MLP neurons of a small language model. Each row is named by its layer, matrix (gate and up: input weights) and neuron, and shows model dimensions 16-143. Each number is 128 + 24 x the weight over its row's rms, rounded and kept within 0 to 255. Numbers have three digits each. A neuron's up and down rows have the sign that makes its largest values positive.
A block is one neuron, or neurons of one layer that tend to fire together. Before each block is what it responds to, as a language model described it from the Wikipedia text at the highest values.

Responds to: Opening quotes and prefixes. Opening quotation marks that begin a quoted phrase mid-sentence, often reviewers' praise after "an" (an "immediate classic"), plus word-start fragments like dis-, re-, over-.
L6.gate61:104141167139099077131107113153069116107140135152124087144116102091136111135135098137100065093100142117147137133151202159144113118122141113112114111118131151143094186121122170135136102122125127122128160142171158087130143149129137124106140115136145091145138131148047123153113120094089143096108101144140119156134149130130167105171132107173151145134119144111140122133136165150119116104134
L6.up61:114137150162126124106167192185125094108110109123133162150147133135131140135126114168099083085153137094120145146128111108117106129102170122148133169149137172137150110146109131135135118143123123080138133166139122131155112123137116127069103132111110136112111098128094107118169135103151111129111165148120128128136098126122165088111073134127114055126133142133139108153114157144091080108121
L6.gate76:120141132146139152102122085152101173123106099155095129084108153129140108123102049140149145113152135138118107159114115116168121131115118140110115135142110150126124147144084112133138123127189061076082111170099133147158121128130119124118134127143130102131152156110085120096099131150102142160141116132112133180150137095115141127150170134152125164140102096130166141095143164169159133140112
L6.up76:132075127170132157160096094175139114134130092136114074101129111132164109123157106076093127119148141144111128144124146111162127119136125171113180164144085117103126141140093134093162139115090105098129116092120088136123132172124122115134140149134115093120144180112109144130145122101117118101068119132130150174147132107110144099134111145108087105121153067092116162110064132164103130130149
L6.gate104:143157167140189094083189099093137138145099158172102079124142108109149089095096161173144110141133136145125156130136124159135165143131123115132166148117119137128102140120105109145144114129140115127112114182142175066123161083109158092144183136158120152131113114140134117166096128150106139118099077122131108104150130139131134151141106165101127138155101163125093137124136144106120136110119
L6.up104:116167158143125105097134131094144160114136119135106142123154135145112115161129141153118117098135203130138155140143102142107131129125123158089140156110052150137113103132144154147157148142138113115150139155139118098124108085093123155165131093145118152095141167105094112087157122119100100113086140119088157154137177123125138142121166149100142147075099143146106153120124103115107117161151
L6.gate108:125156204116128142080151110114152147113140083151146121140150103130150116145118156155127125144115138095089143140137138128073169156157158159120155107124124147120142119102114123110114134150160174127123109128108091122103143142123167093146130134132113116129090148180127109164129108137128138070155140106118159145119131134135146096078121142167132169108137124130116098146133154132100140134119
L6.up108:096169112159131113093151116135159152126168143138103133141150141125116106137127168161149103106148154141159104093163091153134107104145117127103121112181153145124151154124115113150125172149126161152148116119160176129130117114125082106146088142103151130086132103112138152131124168160113151112116111155134099114138132108076135138165121175116111165123096108113156100088100154087109113092139
L6.gate127:149173156080113096091144125091146154103166150104109113158150152108148099135107124123123152114152122086105151125154148168113104149160131124097127097113097160117138161128143113130181080115136152116119107114139129125113123156103140076154195088125129147133138151107129137126124151117119089110110089109150152186136137161129147138145130145112167116094115160091110077108131147144144132115132
L6.up127:122113144145106151130159136125129140152159142103109105152111093113138113164089137134112124125135143073110161070147119116092136146141151116145114104110130149171136183127161126099138134112151111125097174109068121101129107123125160104167155151113173119153164120120137101170106118123142078105088093104148130170142118110130123115118127112081110171127107122118122112153125162136122097134146
L6.gate188:052136160093100078123114158145119152090151105153131109105152147109153123108128146124120133150090136165126136093176131125130155155104126108112120126134120197113103113135124145111151115145141158151097169149142115114129104132092121123135129143104139099151078123132148139123117110094168161116145164127179138116114134161102138107121138163141120146113134122124113139102142207116087135121120
L6.up188:087152179135141166085140149123118132157092067134145198129085138096161144140106151130089144144152104123098116094108144113110113163141146102113148119166123160105107125121177132113160071135185117121141094118142089108118088102109099121109107112152138125127108141134141124152134101075143148137109122172126125147117135146176175145118121130183130148147134126127137124124126121155086110063107
L6.gate190:109099111085146118144147137117112183115129108088097148114111132138192177135131154122137126156111127167169125142117127188151149153091120143105103070104171182088155124143137107115124118128151136113130172138117111127110136149140141080109140142122100106149150175175112096127102111141102104128113120091139119140119110153089151079115099117143160159107145133074154134115123164166126132127102
L6.up190:154081158133103121130140173121179111127067136152171144122108143119136105186106173161097115164128103149148134148149102166101133133091146079139091098154107126125150147118125099176154151107098126129138163127135118113102087154142121126090107163133146146139134111105158137098100160114116112141131141119089120146138148105166091166131144171113192135108142166127141134103104139121086123134115
L6.gate245:126095164162098117094135164165112136096143105116110153115126136145107150122123117110129126147126113129139147121150103140137133147128132213103128117117110168115110146151107117124133089102138158140118125157104077127104119124048096111157129145181125149134160149135122108119079115186093155100128125131131161143128094137119135131095105136137148121092135129157182191143165139140109139110162
L6.up245:130123149158177115115116151104119132150121142120105110139124144110135088179128123118132118147164166140116119139143113109131085106162126176103152151148126137101141156085107124089134152142115075100126168162124175107101132128097102129114123133178122120144149133138111128137176134176081137144135117157133142124121070068155142127097127104137119125138133085138161111102155151108118131102118

Responds to: Mid-word name fragments. Second word-piece of a split word, usually right after a lone capital initial in foreign or proper names (R-ah-al, A-h-med, Ch-ar-les), also common words (h-ort-iculture, r-if-le).
L2.gate6:127128164133158118095118149149117071133103098110123088114118112105111186097122133140142131129159110096126130139106129129130146119141111176137153109146130171170148124111092144137142099147132081120121185150170126092136107151181171072128100144071128149138108146170101139098110149118139100121185104132135129120172106140108123136149141126100105127139116116098153126154105103130119129106078
L2.up6:104144131129124180083135136121112104144135102133132110146148160142098127103142107125118149135155113089133106141174128103121100115143116130173143151146105189122138104131094101136142137122139093115104111165102190105086130150123095105072081125128153136116102140110130124149144114148130151112125106132144143141118138153142128138141145138100131099129125079136116116147063129169075131136165

Responds to: Line breaks in tables/lists. Newline tokens that end a table row or list item in structured data, e.g. after a closing pipe in election results or "- Cast:…" entries.
L2.gate53:119148114120112128100135157112157106151103101121153120097101209159122109152137153161086135139152123120104136136123127098156114121139117168101123123119127093144123120131191122127108140114078135131105147132161153125120113147153121153154117129157085109102160113117160121109142166146088161164136149145166096107124153142140145122072101133102144129093115164149088123104127164123144119109129
L2.up53:112134106088126166111137099138142108124137150123128120078122162116148141085121133140095134107157131140097162144150127141131133115100157098176148126118142146069081167096151131123147149105160108119112164112104092105097121184126154159150126127123175149115138112123095084182140156124097080165142105113158128118156124097136164108137141128142150130153138129107084111117143120115092121129111

Responds to: Table row-ending pipes. Closing pipe tokens at the end of Markdown table rows, often after empty cells or a "Notes" cell, right before a line break, e.g. "| Notes |", "| |", "0 |".
L2.gate171:110137149119143118140145185139146150108107097108139141134114119136146145138157127151153111131142067146165130147094076168119140133131124148114114073118113105081165159130126116113134158146155125084110154133101133140145142146112153102106132136108163082127147168186111058153104134122093138143114090107142152125121135103114124135142087141101113159155103100100146141160120153117115087174121
L2.up171:130122126130117148159196122115155112112130126123169163109148124125114162134113150148168167164116100171129152133117131158126135101143098174097117107110129173135167084154152103155098154130181159118110131115117150134113113151146138126160133136122076129133126147137131129167128154093131084101084090103117128085099087077141130135138074145118147126117158118114143133135132146155128124137090

Responds to: Word-initial fragment "ass". Opening word-piece of a longer word split into fragments, mostly ass- (assented, assumed, assess, assisted), also res-, cons-, ind-, pres-.
L6.gate11:106141140097134099095125090108116141112143097149159178174162130126163167146144143191111146105129135120119112132081170135087145144139137140108127097116186101100133135151139114114133106074110133148082156107143113093121180135174158105113127124170103144121089140160124114172148111120093109082161124130137129122159075149197138075131099104117140158086145124159138166138122115149150130101117
L6.up11:157147124105132100160109146123136103169151143126154106131130144127091103105120122105115121162128132101147110112102147166130078139110133136107154066131140121083177145161121117157118109136128133118093107118150134152125166179129088126149118104156106169096129139122129105174132073126117141137096112146125137147159141120100107117153122173144114098112139158120038094096140089120110144160144
L6.gate45:128148125103147143169104106136093119123180130104107144138134107168134092128086069102161150088134154095174107084102208155120111154138137164103120118128161092100130117154114134101149170090064136086114123107122119177159155142109150131125143090154147129126088132132126110133122112140174093133149124153103145150121121148115151163126131136108108132162110092124119122127080130134113121130141
L6.up45:087147116157126172108121107106151123128121111142151147141150139122123121157096146131127137120145132123121107106163107129093110117143177145131117170140119109165110131136145109122131119144094087105066148151148100153129122095125130156145112107156124107149141124103092143107134167094134099130121145117139090133172113156149170131156138144077149127119153098125087126104118099133101150108142
L6.gate66:117184186116158140100117168118083155087132118119158172129132106117139138136126124148122157113098125110132102130143131154077135194133101145116110117115123125068111152116151157146117116136134164156113146126132164104129144102146132098130131144156112132129120139131140132144156080184103151122101123119136146130134104115163126137125141117091147107143119112129118143146171133100119152124147
L6.up66:133147115102151162152110143098135124128126102102122163104160141128151117115116157138099162123110126145082148096136086148165151176145156110113155147169112129105102136098129105139144138125154077146131124133083124108146126088109184128117139106111144158097107138126130146146148125142058121117093085102167147073124103142148136121106142141098110119117149159139161093109121134130136121181097
L6.gate75:117157147135124138097142159147149106091113154120146130176106123071128116121109141127132112115110121148151132162128172118089122150106130126141172103150182134145125074099145168097151130121059122082098133115119159129139108126147149128142140099105170145090129111147163142141145096140129149150115103156117123144131096098165110085089130128118148127117129101133144133137095081134124100115074
L6.up75:140171157151111101104156144091135157142166146116153108162127127089129167129130124139123173150084114119169173144117116159153075186089136137113118120105110130157141174081100122125161093155118151135151138124115136124147119173117116092120101108125109056106155102088125141128167121133137109134104134155161136120108086123142103169183112124115090127081142172085120138105124114121120111116135
L6.gate92:105133139140083147103115119167133130141144160155102123134088134180122115140150141143114109109129123107167110128105163109140125152168131092151134134127140068115140141095133150103102098100130204151136133137150164105120083143163108101108110115133106141162150144149096156136148118152156154129163108107102145114129102159126139108125076119096087132123121140120090124139078131095129076121123
L6.up92:111138101172124130136131150087107096102135132158179134098127103081154134159122138118138123143105146111117148124109130128083127134188098149128144111132100113097139158066174135087127092129113112119039103166116100149149133111077112141161132156159128148156122108094116149186161114090108126159128147146152072144119121137125132084104125135119095136131128153126122144148113102157165144128124
L6.gate183:156152134131110121138150155149128116149157150146135145069135083140100150112125148147169103099150136135124149150136088159121132119131170117104061129125123126143116117114123145156120118080128140202148120096137065130142133130128123121142119141118175135121090111109111121144153144148146112114162144082156147073107139115185133149106141149120120132121099143122108143125132155139139125138138
L6.up183:126179154126108125157133142171177100111109152164149163142117109149077144118141151144112114168144125117119148102168130139109133122133149106161144142081164119164117084174101120159154145116125117101097096119146093094113089159085156110082114141145148140148119110115141128099158124140152121097118113172095088141146174121117103113141125137103137122161115108144138112132094130098124150088140
L6.gate199:105127138151141102146122118141125106134165133146138161148089154109087137108081093163156093115150114105109143120115175075127120094124132144176105127151111129098155100128127127067122149132144129142116175161105153145161092116165138116113125145156111090132108122111116116125151106167144136156112164127132117142122125145180167140148084131122134128130107135113146114128146159159160162148095
L6.up199:097138127139098097112116154127167106101132094121106142107157171101128160132139135133117166126111114148166137152093148142114160157089163118110090132116121069133087126122133151090143130101135117130092154131133111116189145178089156114121095110110148131076149150124121141121158124154093108131101155162135113071102111068152123088192168137101119154114118125146086122130128124137174142145146
L6.gate224:101131117107147151100102120169125128152162187161142153138162148151124146129125171160123098117112090132151107126125148106166120101109151134159131111072144121092169116131149152122117094098121123134121147112144083083121112105168171109128123155086086096129155151148122118148110103135135148082129115143127100098104116131139123137114112142129140153105139125125153079140113125186103096114144
L6.up224:092112140145111130132090124114102129142127146099144165189127092141103136114120125136124118157127076130163105110125122111129105102155138152127136121117120124117161156136158092119137081116125109097153134169131133105134152097124120135141143137111115097171064112115113081119108121182157138109097076129105155127127142185139081113100131142105144141145183151097132106100110115102129123112121

Responds to: Separators before numbers. Tokens directly before a number, mostly dashes in year ranges and scores (2022–2023, 3–1), also month names and date commas.
L6.gate2:128127123144094138116155113121161131098093141110129136114125134142116119143170134150171127120110118117092103095154165127095137143105133123150105158142139098170143160157145101133171085127123110053110095107088109102114143130122122101157131107141103127121122124127140161176139123095114187093091146126133133131115180129141123171126104157146125124132120132162170105093123139138153159141099
L6.up2:161144150106092153144083094139126132114133136128127142077133162158127098124116123129093081086086137115137144112135125128170118132103111163126135132131148154138142146131184171077194193133135130133118091150123095100151161166133127104106109145141113114101095095070119166162131107121146159117149117138075146139137104109092117147088129126075115153159151183135142090093102147165130095136117
L6.gate31:097161117149122081105181111133146167113120135145103134116133135126128153095134132153121144106105140122161114146103117140119155163119108111126131148110125135148121146158111109124121110075163116110077141146108099141173146112113133116147110132168086160156100163132194152082111088110131138145127082124143134123090126128112154109079150134152097098108096099094169112154100092144128178115152
L6.up31:126136103107134131141149109116110167089099159114122139106135099154092113117112149144128135111094143162178161100127120130155146126154153122148122173131133152114110124120176139142148149113135196124150081138123114097148141102064135158175071133093123141153133105117153140126101130167117101135101118147135105135121129122088102098118138137107118144120143125122108129110107182145122155115108
L6.gate39:110138148154112109134124095114151140108095129104145133107171162119113177086141138092083078116150134129163121176104102148167105184152147115173134163126110109160139101158118178089141150113142126134092113131114109144139148095156134104125105136075104135144128132148151145121119117130105139111122099113099116159145176114149140154085099137109144146148149126076127128123106154189131153125107
L6.up39:095140108166087166145160122139156126135124119106152141092109110158135114136150134134114135123088092144157103097133130107140109152140161137131126146082144141193128129105187104096144154071138089121132156108102145084146101134140158154125128084123117108134118088154137128127098151124122178142102128102128146151144151137121143136136122147117180116156143145114130117118116142105173153120096
L6.gate123:111124137135149146152114149127157105106135106167122175160114149144154130101133143120084144128133144114127157185107135108123107134112113105128098125141119091122141127145087159141112165168128164145125114097152153103131128115149130094102139146120134092125127064130103135182134143137124105090132138116102112111146139071096095154150100133093147115153105094103155164144170141138127131092124
L6.up123:106129148114121143129087109114123178139099090136111110174104105111142126118143114143146158194114119112122133133091096076138146102142114093116119152110158144114144149095094106129158132128170117120112144177137163149149109175150115120129070100132174115130145150136161122137111131112080117145117129132154153127131092151137135162155095146098142158119118095137123159134101156140149099129176
L6.gate133:121121086130135160122147103152109116098143142148142118108124075080154122181132114109146112161157173146116128146160153151172140143145097160106114119069143124120127112102140099120137119139133076119121122113144114127151154139146105115133181163095149109118135154164176126132139097101138083114133141186124182134150136150104127105146135140195096128125119116085166108134095146138099088109130
L6.up133:135142141132158089145138137139183140107130110163113138094126096109114146116122194138135170134136148106121107126081178090128154115123135116088106085134136086114147096147134121150149135128104095162142105081142114143110154141123089146093125146076129120108104171103166122146082143145129108126125122098167109148112129150093139163173082126107120149155118094121135127162149135146128130141073
L6.gate176:116164130185124131153185101129090092089123173147118127117130092130145154135125107147141103160108135120175160135118157157138125146153102109161171132114148118182180111112126117128096132110092119130121106160117132140173100120119076111090115194136140135103128061140127134135146124129119128088105127086140137114114136106136163120131131154115125122096131090116135162124095149118112139172138
L6.up176:140147116141107142101141076123101163147117150158146157089144122136134147165131130150144163096130150076158126113148117095174087131132114119136146151140122154144164128104110101097122138147091137124108118150105122132136126128127098129163124109086137135202157146098145127060150086124170114134129132093141136098128151117135145095142132184120100180129104142124184136119129134131119115113113
L6.gate180:139160094161129145071141116180163132119141129109132105124156130084113122118163124127117143116119182092143100113109148133154139148099097152160134135123132143120137136155179134146137173138097103103102152138075150107170133151149159147131120105127151134107104173075114139151167137146139129159079112099144101143094119120103113177136086120142138174131090141118127102148115111170156166145112
L6.up180:082119099167140111132128152148082085082115133137115136086058130092148121095100118106126149141114129129107112124142120125140199149104116145147127131156128126186143088142178174163131112166131096120123122162071123153137141121145122168124149112113144152123134130170116153156125147128132121118145145104147142124106133154131062091097137119107134143125158143110112108103145154128118143120121
L6.gate237:112143139186122154122127159185119146093113126158105142139131102141093155134131119143143116114155142143165115130120125101131167122129115084165156117125137163108097136124178104077154161106123104107102141118150150107169073129094124120114152132117131132134125119100171164134124123146137134107142124085149136175158152108165148180109163160142119102130085155121139150075108149178137135131162
L6.up237:144177153166136174100131145125151170137114166108110141114128142113099109113134142114146111121080148100130101160115089115130147149152130086160157146175171126110153133138152117142142185133124148105104097129128137113129093128060132116154114132121086120129202085133177170139117113144147116141141135118136105089087128130098120133114131088110131158125131092136128099078148171103137123154121

Responds to: Geographic coordinate symbols. Minute (′) and second-plus-hemisphere (″N) marks inside degree-minute-second coordinates in infoboxes and tables, e.g. 90°21′45″E; weaker on mid-word pieces (squadr-ons, c-erem-ony) and "University" after place names.
L3.gate13:085099140141119131136139130099124162131139111142117120104102103093101151075148075122155142131131113171173135143143189118132134110153143107160140114132143129144132150113113135143116151127141133091148094109141126097124138099093120111157150149125141116159110080123149107096121093103108125143130099173153169064144112156113125116136160123112107112119172143105090131154107107158159165139079
L3.up13:147102125102077106118108119156142126114129141129137148138139112104137110159108145123142113137135143087126080142147122157162103133125125117113074125119115187172127157111161116154096090060154151159133112129133103147136145127120128126131116108172141172118130169136150134096122114155080121115132132125125120116113101158170077162133169090131134118145133116084134125148126129133151119183158
L3.gate45:132102094147097152103146163156122096061148164184128182128130146122137146121133164115135114129126076131180143118110116113159139209119121109162135153089116140133145156128143116125085098120096097096126107115151132121110153144138108133150119139101116145129101146128140132145110148126111104125121095130096139108139145114091139137152133152129149130090093118168113111133119159131117151120132
L3.up45:147134116091142119112128120123112143126185132139118117120056128136143148112107124148157130141135121171122142138137096088105123154120117091142148119144068093136154119110157132159119135132127145134116158108179113137085171157107145093128111150163117149150139100125154148137156112101122123117070145131103126138117128118067110147150135142145098122150121086100101128114113137135132166154171
L3.gate124:098090090135102102159133153130103123132118099135164107142102139097143095149127113093133115085137130131081130140145092140170091129156142158106134135105138142143146168096153175129110151140139110118137162130120073120126115144154134141136097122151088161115128078073111111159153118145092148106117104104151114136136135114129122114164135103146160144158136109117082143138099156145137087132158
L3.up124:157155166134149174136109105095136133119130110093120131148175124103157196140136103140098116135085088101118098132123125157179098123145098113133156123152120138159128090125104106129125072101139142121109113077125148164116140135110127094123133136141104149159123176124177145118129131103159123137152148115120143096121151146143149109150169108130091166148121139129140065120168137106109169094136
L3.gate146:137125147129174142132125102084140128165139102098103117093129149147136135092155121142175104103113167109116144095126101119145093108119122122154121142141162151105123173090154163091143169125161094132135159076122141152131143161140125119154140091165113096177157148114116134121153098118125144172110096141133118154139105169097120135122125124135086116098086083161115133139156131183119120131139
L3.up146:099049131129157167126139153126088148110130175111154138108120158077138107106115098079145090149079121103122108133116141100157124180166133126096136098117126135137091139097112136145108103134134090117091146132120100125185164119121121149109130136164142113114131117126147148160124138138143115131152122170158185201144111118096150123122126123148125114145125127116100132160135153128121144088171
L3.gate162:141109135147149065115099164158149176098104108113105101099096127109119140118115113130120121156119157111146171145147131186169085091132122115153139140108122119151098132165139103165139114135157076122112128105106138160132133097079136152107075119134149128166133130101123157088143106142133138133154148140142166113100137148088104161106141122112142134139087150142099173140108111096181078125112
L3.up162:119140140120131110108140106175116087146115119112113147101081114116155131155099113096123129149156107176152135104090049120149145160128172120118142140129131135123133128141098112123169147114159114144143139160113113110128135111148139158110168105177120140147104076157123122137150099154154132107127137164128142085150117132156121121117161141125085158096128158148172099086151131142105133110146
L3.gate180:136130126076155139095100129127102093136158127117112112150132137117137136113143152106093079143119123158092136114161153112136172180153137075124174145124134086109123108137136140130170108131126177123108143074122121134121180120117092146137110156144178102156104145120148115112121150106125138122109119136138129135170183119108140124131111118129145112112118148151116112113120081097104135136143
L3.up180:132122126144137118144130113111147125151108170113121116128135153150151150147163160101152121101120126108140132125082105125117080149118134162104126119123109141146123134093148150104126104135165125106103091152136127092129133128143145084110161162154124125145123109124185098148132095119148048101173109130147134138141122148088147180155144145135150134097082146126177142142112137170153119130148
L3.gate184:110113180115163154159119120121101135120139090153102128130103134121106173151135152133108136061147123106112175104131108131131124173080140130145114096143108151144137128166136135140135153148156122127110161143099129147146128142084108110161082099180108149110144134076163070150126119146116123114168134152152154163139156140126133156084173102110066134105117120143102105102151157116148108136116
L3.up184:152158143127150127153091130156120126107147136153128162149133132087149143144110149155075148134146141109076128126107116148139111152110110101184143143120126128116130143129119108131145110120143109129092147165144123139172100132145097140138143118167091159137159137158157120105160146153107179102144118119122097112115077135140105106130149167081088102141094139173109105091109172136146104133068
L3.gate187:165142095141120120146131146158139164125127113132120131168138159091133135124160129151120152137160143132065096157109108142116099146100195110171121120107147119092134134146140060157104133125109143138129143142102083154131132098110119121124175099137121128182115126107131143125130086129130132135103143156076137138103141125126165145069116102138173087103151109118146142121138148158134112106107
L3.up187:126107145137124133159118139125145103128178096105159079144140145111107097134130097126169096090149151134164147163123149124121136128132090115135123108130118177128164135119124100124116121140064108131163133148129143177112136121100134123131155120110088109147148097148127143145160090155108132152093119121128122132126089109117083111136124119124143126148129111135123107126142160115087153145098

Responds to: Parenthesis after song titles. Opening parentheses right after quoted song titles in track listings and discographies, e.g. "Love Is Like a Snowflake" (; also table separator rows (|---|) and en dashes in season ranges (1945–46).
L3.gate27:115143094176125109153122153132113132123110142104137186126124145171095123086157131077088156147119111116097087133123131157089120138113128120137102180147130093085117145113149127137144125145113137110181145153133150124085137125152131131106131114164139143081131102135170117135142118082123113116130144131129112101119122168120151114120152135125147127095123135160115141121157124145092100071106
L3.up27:095130131137149145161107127126164155155110115170096101091148122180136102156106144138124143148162113143125112114130147117134122122091143104162125194141134156108104147162103167171121123118129166153132115158138137088124096102144111151103103124107128096095134144093135091172140123113114154180136118129102136106141118151113135109140138123114132158130131070106124149142062156160136103101148
L3.gate90:105132118122157105153104122138137081117168106111108106137116136151110103168177126126086169140131162119107151098110117126114126131139096120188141180120117121137121111116104110151124121115117097135116179148127153126102129178147127135147137089110136077073186133204117151109149125152097096160090139180149149096115115149138113104072096084132148127157121118152136171128098103138119159129112
L3.up90:108120102158152121177094113172145101110142091168129155113093132126131130134170171104112104114107154116105119156111117156152134092103149149111106130155146077107098093105145126093116137106164138140113150175107147138107148169143137100084111107174122162149110162134113063136134107118142109152120125141150116154129110141140114146156116128102121096130124080117136216097126130131158076137132
L3.gate97:088126088126118152133092103094100142148153137086155119085098172111098128092141111104102152096151147117147142125118137130158139165111149098120104146120115134091129132128076122133118152098092106158133130117155168138095135112135165096167091154136088170142103131136171102119116122146132105162114127130155156120135129150160121120146090129085130126128126104136121193125137111136148143153117
L3.up97:182155134134131117173104153164107140138121146102148123150144126121111141164103173083089126187128118103126165104105125135084135126112164126137124140098124142132139157121113115091162084116154096151129140143121129100152138132125150104127113128126128087128146119123125172090143103123167128122125136160104097126099161107169148102150143113179152113152107111113058132116134078088137193098110
L3.gate139:147143167134104092171139119146141109123112148145124139170152147127147117120126133083152086133136075140103122175088097164128149107104129153106133149122169133123176112158134102150141156170111145108096116125167148141087153148104136122124120075137143102123109138172115108177147123091144135176127141138115133135088147104121147135150148139108116134102107124097107133086126098124129087102118
L3.up139:113151135112187106145166175153134090106092120125149097155106109135161123154110132110165124114158112185129115125089088114128112163146137137119108115112122088140126143098131139152161131167119174127133135117135127126105164146136108123161111138118127112137158104167107102134103125109120116129132119107094177111139210122091139141141126144122177156123125166105173134109114123110134128133131
L3.gate152:125120134116119134129166151137126135138111164128114110143145117154135155161129159142110138146155121096169136151110103162110155121133100129101122097111155143107107144135175141121157148128131138115118165123094145157138132127139157079119138135102092115141192095130096080134117141093084162127101064126125117078149095116125121139111114112127151181143154112144169152115089133143083092125103
L3.up152:124114128106119153161149116113119149132085145141170146167083180125132137174065137112120132142114131149124135094116078132105155111112170117126097122107157133097140133129155115135140176140124144122137163120096132105139110137149157124127146125126102152106179075093095115111139141108072158116121096116146156124164129127121120145137113134079147107116136110112150123128147142132127049133115
L3.gate183:109168108089143167133097120149150118120135066131135119152126140165149106130120136111121161111164105130107112114106115071125105170138174146136126142125117131107142166149107133141173137124177099124115139162127142088118152147165183136144129141143151184114130112129129118105180100133135166112132118127124134134118118159141135138134156126098129118150124078145134136154107141165125136082113
L3.up183:098137117103160161153128079146103153081142111101116144098128115123163150134118160119110182125175115164102118111147089116123163103099132133146119153157120162152138126090131115100136110129122107134100140135149143149146135102147121138149111118086136154157166106135142129134148118138145144119162140122121178111139150098139125145129075140125157145079076122132109150079100137175100111137124
L3.gate204:111137113139153120155171105113146130101087135166182150100097151117140132126144119151160140143138095122145136115139087161114140127119137183156133127104139095152142145151172111106131125121111110142169195116122102170088128125065136108148126080113109101116155143162132162094071136130135117134168120139147128136134156124150160135128143143136103143160107100174142124098107109073147146114108
L3.up204:151146095126130150122091117068120131167136143110130094135122188075131139158135089128148078108142136118131111094149080117115153126139110116123108132166097114117128155148132099181129080134107148134140150171136145109121102132149116170142129094178161162112129134136157090114133112102134142144128139074148126132125117131121131137134082085114110127109167124136141145100082142120140080109144
L3.gate207:122116104109109109142105141129115085126089163114151110148126163142162087113097166116100151153150122118101130114135097163109138154108092162146160178154143157124136157143141111168132138104104099124130135163132140127140129126107165091128125118124141117120135119159138118152113123090107124149148148103080143119092128165169172095085131115107166112136101122185120135179185131156123099114115
L3.up207:117120117138151130072154104108145095137124109150123148134137097160157129161117156204163164110156130107156116136137167123109091172137092099132166133139107125120124113136114150116132078175123181126141136158150089142112099124127101121112174108140107138129105146078129138143122095125158139076138114146117126134166157127157118142101142102140125115117153108131139113131140110160121145150107

Responds to: Mid-word short fragments. Short interior word pieces, often vowel clusters like ou, um, h, that follow a word's first fragment, as in tr-ou-ble, al-um-inum, eup-h-oria.
L3.gate61:059132107146120129133140114131108141069148110110139132135117149101126165120132125135147156134122109160093159120142147103150119106152147132083139123161100142134113153108105148137146130123129105162144117129099147123098150124143123073127130115142122172115131111097096132091121123114100163146129095114175090178134156094128103115161173154103121181121131099096116092153142122135147134151113
L3.up61:136102116106144102137096117095153132102119138166124093117099147123114067157134108140121093161144131177131153132140156155081117132150121161112139108184110120154153124143144113140127106116130128103057114185175132112169096139107118138111185127189131145140147179109120132113062133101101118092136117111103128108158142107168125101121148157120120144105087138126092093168096124151089118146109
L3.gate127:144175091132128103166130134125138159132137133150126095105130118127105187089107130153088109165075100176098107171150106132136122070120117131104113130149127170115141152149104128110153138106130145126150106140111118128123188137096146132136090106168098147137150139117094135131151139130138100086116153125108103121164117102148116117127124156131136132138135136167142110115134095147131136112165
L3.up127:126135128068129109136113143129159131129159097145092146130130150132151145126131128152134141116122131109145108133114075166097185147130143121115103136122148100145096120108133102102082140058148110115134071114133101131165116169085106113086112146105143169125188141113118109138163109118096149134116174155147100104156112141161137121123116139103133134126121140102106174113116125106132149126123
L3.gate130:133125152118134122112151125103166134155136186148130102164123148118168080102124082115071147095104109141146148161121108111141134172133152101132134113171106143118167082129156119123154125105110099122159149128112119115139133149143161111081124085126126133169145107137158076143129123099114100098130115130115172138081119146148088091144089124119111148152133096137102176125136177136157142136139
L3.up130:146138147114129119159128111084124124110110137158135093146126114133111104145134161135113126134141114147123146136129106163109154085115144167100136164126128124103134137112095134095111096125069094095123100145154092060116115085149171168124104137124117129105137156119125134144153075102136114097139135131128144187131125096115144150164148158124134123137149141140095150127134144144130139152134
L3.gate134:128119133114153143104138119120111128154103126144145135107175177100121133128101114124098152094098106064173128164129071151136126150147146138128124131159129152138117134117137141090145119124130079103083133118118092155124116116116138123115133124104147146134096143108142133119109121156138144162115109145141136080173182137132138080135138117132115123100107099173143113099063156138134119076136
L3.up134:139108110150089112141133140130130123115139146144148131149164105122156125144087148096128114137121110108149163136150098131094168109095148105123132113121148186137118057119129123125127145128140129086150142096177138131128150175124153118110129120120108121111101136147136137097145121150139102149119104136132088137155144105139125157151146182091111105111182116129151145140137136131176138103160
L3.gate135:173141134161122150133132127095153150155115145152122117169137102138157132166105189178108171143149103152134085177121107075114141148122118131144082128156124124119149118115157145140169169101119130096087159142163087114114127135121128154100110114118094128149114087159128122140139119155114088151135146153123167153157116116153112124131165108149171140122147106133118144111127108154136126090109
L3.up135:166124143151134141143123143120131095107113077129123191145096157142127150117103149086113149100086136114134158134154125117142122139101079154140113187107127066108173135138154111095166114137135156176141154155105109097085131124112134130110120135095133168133138153099166140112142185152169106104103089131118081140120143126106130120135093141098126133145137105151104093121112142127148133179144
L3.gate150:108126134104103141120103133138120135144122194126153160087127117154128115088102072122114166127126125147139143149125165139111145139144113180125138123097118131113124118162135156096168132120122110108124157074132125103137140145092149148174106131120147127078139143162107148129130074155119109160142110122138117135110131103175114124100139199163110169112095126151136080122128136104149155099132
L3.up150:139095161132092127125104118061149118150127158155114145175149119158133146164105157120143152101137123099120139135118146147130138134139150135148118163141148118070147120164139091106174144170087144143116128136135168116153064109082126142110123119156136114176108159104171118143145151131123119132148139111141200081121134115137122114145125118088109107131123129183128166122100083112112130149130
L3.gate160:129118112164120138120145126121120190073145131121122103133119135174136142139088119145152121146128125135112139142144154124063139117202099141121145090123080129143118128076138123113153123130130144154113144133122162103144149109131139134131129162114081146117078099132134110125091098111099121144152109087110084108153117097169131168086124167096144156124131115124089128121147167172114130115146
L3.up160:156087117126121124134147145132105138108103104116113122160153129100139156083145187123130135168117115117158147139122112135102099154139141074102103117172115126148072141121112099096122127173147128164142153126129090124122119081128145099101132154138088095156146141113095144193117113170134099133163137078097113133133135139096125089148151147132137131131131118119112133142146102110129187101158
L3.gate220:115156151153108095112107132111065152155116142151146124118135089127119121135157124116083127167170105108132153129126104142167130118155110171103117127129149117135117152146149149139118121157083074129108145141139115111106056130134116098110135138132111101116156167126108146134089130181096125125143200161080139124141182100118106144135138117149127154095135138140115133125146127099155111130132
L3.up220:164097094108142157116118158145109132113092111118152171155133147111077106160117133147096142152142157122142122136110124120130175109089107133128060118156057103119133132129140133118121128171119106108087107082190147123130156113110161123117119164113094140168149130157143100137112115135120133109127154073150144089120132150089144164175165157125131114168140088143122123140129154114084137128116